From a checkpoint of a small transformer trained on Wikipedia.
Size: width 192, 6 heads of 32 (1 for keys and values), MLP 1024 SwiGLU, vocabulary 512.
Training: a variant of Muon for these matrices, 173M tokens.
MLP neurons of a small language model. Each row is named by its layer, matrix (gate and up: input weights; down: output weights) and neuron, and shows model dimensions 16-143. Each number is 500 + 50 x the weight over its row's rms, rounded and kept within 0 to 999. Numbers have three digits each. A neuron's up and down rows have the sign that makes its largest values positive.
After each neuron's rows, "fires on" lists the tokens most often at its 100 highest values on Wikipedia text that the model never trained on; "fires after" lists the tokens most often just before its 100 highest values on Wikipedia text that the model never trained on.

L3.gate807:424548480536451534527591547530506576451522471534463464541530454450464574588454510552540432613577598538496483499635503490538464468524499535568529476444415562562486534508537494485413507496512510462463565485601511518369467454469556545554559455494498555508488520508507440478530440470501409529480520600460467483427480560539458539556501512459508538574511440546544579569545503525459561408490
L3.up807:466445523472636515541487617471504619630457550460482458473395582484580535524484464533547422501441561562455555554563475524488494495501530448493501495579434482489528415389471465521595569477511456499492542514501454479497524495468545489569505494552411500513545484483510425455488517421473490562487438464498542557520460518512570386475559540559483539486451485475549488476475467463399590500507
L3.down807:558482423458517543413508473476552472546451450505511470457418510493537428514537534535531533555494470523512572429496576477508493475513625499440533534452462452468465472411494602525588556478528493485482475530534554530395411538448486595473509456425517465479479497514543486411488489527404540549471516459435517587613416590528551484436532388480449581471521474458496511481512546584480586475509
fires on: "\n", "as", "on", "le", "ro", "us"
fires after: "\n", "t", "b", "re", "l"

L4.gate921:454539492541437463512591571562525482487434457548539523489457446468546517477407482559505509576439446594486496447462493537461438377513489395423465547409485488538488447567486432456506424492446519473346516493551538594427427419458378459619465514418446447472506537526523519509547542452455549495523517490464430588473516461463592461512489440500486502478411521443554474439395468481410529505559
L4.up921:520492549474404493520472534549419537564538522512437517533531540514477612583465469423530489477527465475547502443462533602569512482472491521535525489604546533541392515481530538505557629474569515450496475569508523547517469543514470473623566545584570530500563513481530557561490478508602527463421520571604463538574462465454508445467527419510457603570469523442516493540474436527502443508460
L4.down921:488500521497509455478565503529556517464468619547508496523554498485507589423525550448412521510520583460496559468408491563581501485559471546492474545552519553525506485417480533481506461487566558592484491475551582481564540516487599517339471588529423516595542517448510451521481494524586429402494462476589496411532493526452496547647493452497470549468526484442466572500461558486513493502394
fires on: "ce", "e", "a", "ing", "as", "c"
fires after: "re", "ro", "e", "at", "uc", "us"

L6.gate805:531443480576553486511495546578487518582528518526580469476474496495504552462541453488501554594525533509518473523528563498567510475508456546548535479514515495441509504428523550494459580515473440394458562459603431557555421407488564410452436421569542517553524517523402460489555534457549445507421470473489479539539500555614518560561554495490525539473476666499441434496504463515445535430577
L6.up805:495470563510458484573587471559437458419510558462474457637530398481441442516537547513476358566602490486538463500459546512523467517566454518468449516490541593463544546480446531467403487471484433504496469525458515434567430450500513488488459471494579568373535480488478519520455405496510483505495492426453491449562451528443610486572571417507517422555567551466471448498416414545534507479548
L6.down805:486423480484489588478483441446543479456526491526418438569506540440524489565494581495473516497555492508512592486434461413432492538512560511505545415572554487497493545457519419456527421503388475503465509480524496569498518463455589512449538472499494507473479501411543461530445468548388578539383455476506573521435440428550514496533579535564516540467610566527516547516342441510504498536426
fires on: "s", "ed"
fires after: "or", "ic", "ist", "ter", "ol", "ent"

L3.gate397:511490494448540403416564597534492526475506494510483444490470529575539516485518493509446507483494449559516467434480583523550505571555468539439560490482510534601483419459506489409557516474495491468368483529464525492497462442534402405461550558421550447486531541480481444534449433483453489486551520450547404554594454431479670454578551501516479506427463395596486504474504437598471451492440
L3.up397:502525504477539573633434513566485475431513420513540443461545417428405450499519512464536526523491475453514470495487514485509516605426458483477496557438423404481473559437537514489510492504604494456523465557495415464512536437465612522565576497491499526475553507516465471504497345513455493527543483576495525451432550503468462415497532480516544450520499487400548515452447473624455526522499
L3.down397:569563563482567421464545597590541543512508522519404571430437449566473529494486478534369446516517510470401461477481439519376471492613405483554549480480496513523503438420547497457551528490442573494454533499436548400507579514480586494491540537482514407504543508452459495517481529528417611548542486524429427465535484467505508444506492460522466477618499516595466552578512531513448454485425
fires on: "ation", "en", "ent", "or", "an"
fires after: " N", " n", "ar", "ent", "ard"

L4.gate655:428489471436585521505415457549461433505586472495496506440499477469512571551460431472458559496525459475616538480534472483431424480497563591574553417476513494499572467454525543475478490435577476473450542479501447542474458605551493551412461481551461478390424547535439497628463472514419510463494456572525438466511548592411486577526471453508495452449506557464495454455506543462507525509547
L4.up655:548442515555512449575493469514551512467493481514552398563448635473579557464470480540437544509569473491558505413543470498523583490469507404413516556437490574457545484467507449480599492450460454493398451464473518483472433552482496546571547445564511579561434532442480504573474479496491440522431575568543379502592508610455541552535554432565539543470521525485493488519433470501456485643474
L4.down655:519506442498548479473534384644527517477570529446513523470458509471484531534515507482548504405470522412484513509510457598449478604538492479496512496537516500456522532455516471457528533516561409557493484457535449496478552556577410578463568501503498571585541505489506501592579509494489449404561508503460400463419569496531506455639472450550512456631467533505530433602510429458553493540497
fires on: "k", "al", "i", "ial", "n"
fires after: "u", "qu", "it", "ig", "j", "m"

L5.gate698:491465480511469472535592472459604445523479468475491501566499500504477526529498545438524491561548513385574518535561489525485535447515550499506500576405492503553536498485502474538483462521443441448594455505470503502522456633552446489505538509515476536449493499478441617504464409569528457421451601541434506555405554453452513440458483470398448506419468442482585542491614560433435505552446
L5.up698:386486539528590418452445493511559558532406590508455479508578487590452461395505565488413428511445479502457490463551579523582499503506510448527487596485526467417521459479493512539485507535564469545461533536424527487468496483493503542480507518539518548411557547554495460403563441519467426534595506529559516524387476528421482485457553569429509498489530455546572445568530539496518548450410
L5.down698:539493480426444477528447437518545508532592530510465524539469512509496543501429430513607507432471544527566444596400445494542491536524465516454552463447441552426479490527416458534450489481523507567611508489559502413535589419547608531562469533592445561592502538494585510555515494484602499437592519526519538510526491516558468486469519499443553522621533404535502513567600516484616520472564
fires on: "e", "ent", "ri", ":", "ter"
fires after: "res", "c", "t", "es", "is"

L3.gate266:501486454481485584453521471448554486542478450489487554516452505458406570509441420515504555510413514575409467504573512522519440428496520508430440562483531597598484630434513523427515522515530411452571530497536524486566472426511524518440444531577537516510545586543496489603439479567456472464465480495415477546534580523573467461526449490410561490461520550501529477454502444461482431416550
L3.up266:473568476525571487536513454520524523481443554596521515490494436501437510491455553481507507532538428604513490494549602547529437504554539513462457543463406546489447511481563411530527434558441577451457489471467463524505511583589569554521466546502488513549441501551488466621572595483486415680456525468548461438570470585397465541569494491434557488523492445511477508522456371599535442511470
L3.down266:500474479529460439454470493485517412484501531547506558499500555531603449474529477523496400473498477477442569470509463506437484530483442412491471410491533433407510474494463476508436506439502520528474549464532575551508464548415471523461473499504444562446486555439496420394425431508539517491474441529535394479441556512598574506526509513574432448438503504445499478413490493485543478500545
fires on: " |", "re", "-", "le", ":"
fires after: "u", " ", "\n", "th", ".", " 1"

L4.gate1006:462404483532517576483541583586461462431476553451613469528480543495484506523534473497416524569480507532582538495512488450490530517540427525411545542537526508443503600523586516464546535592587491443481491455462431527448419539479475457601480532423529515515500549417479523498476535534404428495503416500510586450563491480445552437430481606444480541471547523422421599482483548465464361493519
L4.up1006:517453443475433510467548538525450405452517573538550587550502556555594545618466508485439531439554550473501523470536503487550492494600586365554523519477472524502465540492530527612569486441497485516471521443541529448515458546596497513563513573527482550510567488501494517510464478484530507483487524545538512455422414465518516478571620533436391591551510497557521516449608467577512518462588
L4.down1006:502565521541563507403460581405580502533477490455467509454501460572403500550597514507458440523469543498547590538524507445492575515481459501547436571431450473510524565592377484547510506626532529480465532518533521524462551590430480423483563400470505531546417461501486504492431520455559427489491564488506449498509527453443462494471485439439524616529538509442504594553582605469393440585461
fires on: "ri", "en", "z", "ear", "el", "em"
fires after: "c", "s", "es", "at", "it", "op"

L3.gate303:507550615398546443462498554472502456513517470559545402483602507501558462503469473454434527459469495526468470471511482563470485454471497536422533445482543470444485529481457520467528496513508505488436448393398581498525387435588502509449453472483570456458484432600512563503417488532455399644556589523454392551566477482417554502483495499491458422442536503515567483498528385517521578461485
L3.up303:454529476459498480499511494540499439474402513446547565539492490506413444522502507472532587437467444605475466601473437487533448507617510493447531469445461590502511495414466474463502488544500597551560519478556416525524502573481459444497462514482568450457401558472568537463483578526491457557441510461472552441564514484569555485518582470494501582549599493517545482439550434500457510544427
L3.down303:560439473497474500505473546339528512490474514504422512489500500478524504487484582447576441498497497512555446423505445461520489531472506502501480481452452468397503417524451479515591485605494484533507477527547558519481466555518465560510452454560546455495440508503568445443516436489481512407449513545556428465504492536610504457530534519589454522485435461506504597387505512523454467493433
fires on: " |", "le", "\n", "oc"
fires after: "e", "\n", "le", "t", " ", "es"

L5.gate369:493543554488487571550559531530502540499408419476578470468561479405492466506495547534441568632575518563440443544597533624521520554529496476443466536445435521573503511438544550425482642454531424548488531487472512487540510478496546473444482435439493472414533461422510490525484492464499531558488473490433437520509569451599521558542555417517551508538480547498493504537506391486452481491487
L5.up369:467514480501462471587563550497534452503448605499435475528428453497508448532500508498471498569555431480554416559485427508616503507490538518565392411540491575495453525519463562620465556562511527511548552531402541634528490590495394490520528547540584476524552491529507517550533450371445505561509432507489513473454407580514543487455482495516442570472539475511477494481438531462492507508474
L5.down369:505476461483618495469473431520537527474566576549463546529481539484538555527531428460516496444577546488494511476436433438523513494486547511479493515497524544535529458561453484485492483599434494465460552535530523549474453564459453434516415544582518527537505571477518385488470500476460517585467539465484593514468449555544477529521606551500481501495532465499508537439437543635563493436495
fires on: "is", "s", "he", "in", "es", "an"
fires after: "h", "t", "ic", "or", "l", "m"

L10.gate17:448434512546558444563544593499563542463353542520524551497517415466462568514533480495433474567525515593624598453540532474531446455521421460466493544555531472475516472574451478507498452567377606591414559553525506503503534484534516440551488516530446462488493467538515369519523456547430461522518543620460421510446512542475438583516545487517451532534379475497451455492527531477497591540523
L10.up17:503527428422591452474578499522411478428448470428479549507496494503494542475494501466538527447467503452498492550484582514535484671525399468477557469550457559526515427425502542581520600516499477561528464493460465474570457479584491558528321437579398500505519540533426570594454542476497476585561488541483588553501465599537504531552409472475463510480408452596473564462429484625477445517470
L10.down17:465548551453602504486476499521489536424483489509524487540496437456422527455585477570463494487475518480490468527395530459480479537586418404493421502552579516508539552500563558612481550508483556562463470475552473551515501527544543467431417397506498501500520531573521449592473550468491510554574493600456457592529517526434475550540425453467469483591422498590471548534546430490424569607576
fires on: "om", "us", "it", "el"
fires after: " s", "s", "a", "p", " S", "w"

L6.gate671:529458453447512511552462652507489433541476546482599477521521501489443511499532514425588472419523405560570500537556424510572491488476513517537508511506414579483552532405430502615506440483541546494548575492482473440516566502530524585499469472561488475504494453451500516498520528492412475524518550470518505477516604497504480496538606608422490462472490507445461513504454509458489533519510
L6.up671:462527453380530387467509563442531483504488521473479544458523463575540475436497493464494448496517473577510444482481489504558434587570416476524537512513457412498499471462485446609577448544419539526430505489469522557490459608503539616543548533489474509525566535417524465557481523413558364563525562432522455428513468571529546494537560587460520541515620474478514574451488475535479497505650
L6.down671:510401509514477496449529567506531553495548515432496439398428457558401529469497502568505494536552539571554512561487521568471540512439486486446405453533437549569438461399441468531495471510533534553543595539451485534556557567472488506577529535547515548497393536539454558507450488540587484478535477485486490500529481531511528664476432500596484523472441544471457551530452465467517501512570
fires on: "ri", "it", "ord", "b", "em"
fires after: "c", "e", "s", "t", "it", "ic"

L3.gate943:546498485461489502518447461571463482437502467520405546408492468596607536511420515575505504432496476539477476505495438498549509478550419531432550553442520440502530465465529464523470541532495503420447459523428398418512524483377491592448567546524395518496605461572512551459548461526511621547510576517531488474444511494480626442496499491484458470564443536519507528517424469585486442511525
L3.up943:581465482489554545480484561551463510430539551529416567393476501532537603499532476521476486474485503555540436507427559512459503502549480484534462520428451548492519526473441483541470563453476548450532479460458455478588501437398549518508513490493533463511564548572458560426523509573444573501443516477525617505483490486495586453476599451526477509583482525521475568453491500526442469564551
L3.down943:543520554477502524500448555500553450478549494522528529485471439497447504399505598483493530661456560521502464473481570501494552545626470466494501523529546530548541490483548561503550538454401495567441497487417570479424535531447575478524565551494524499478573545565546556490447444416438523497503476540438565545528459461422420525511538498460555496573478587573486470551517551475503532470477
fires on: "en", "ou", "he", "all"
fires after: "i", "ent", "er", "ac", "ard"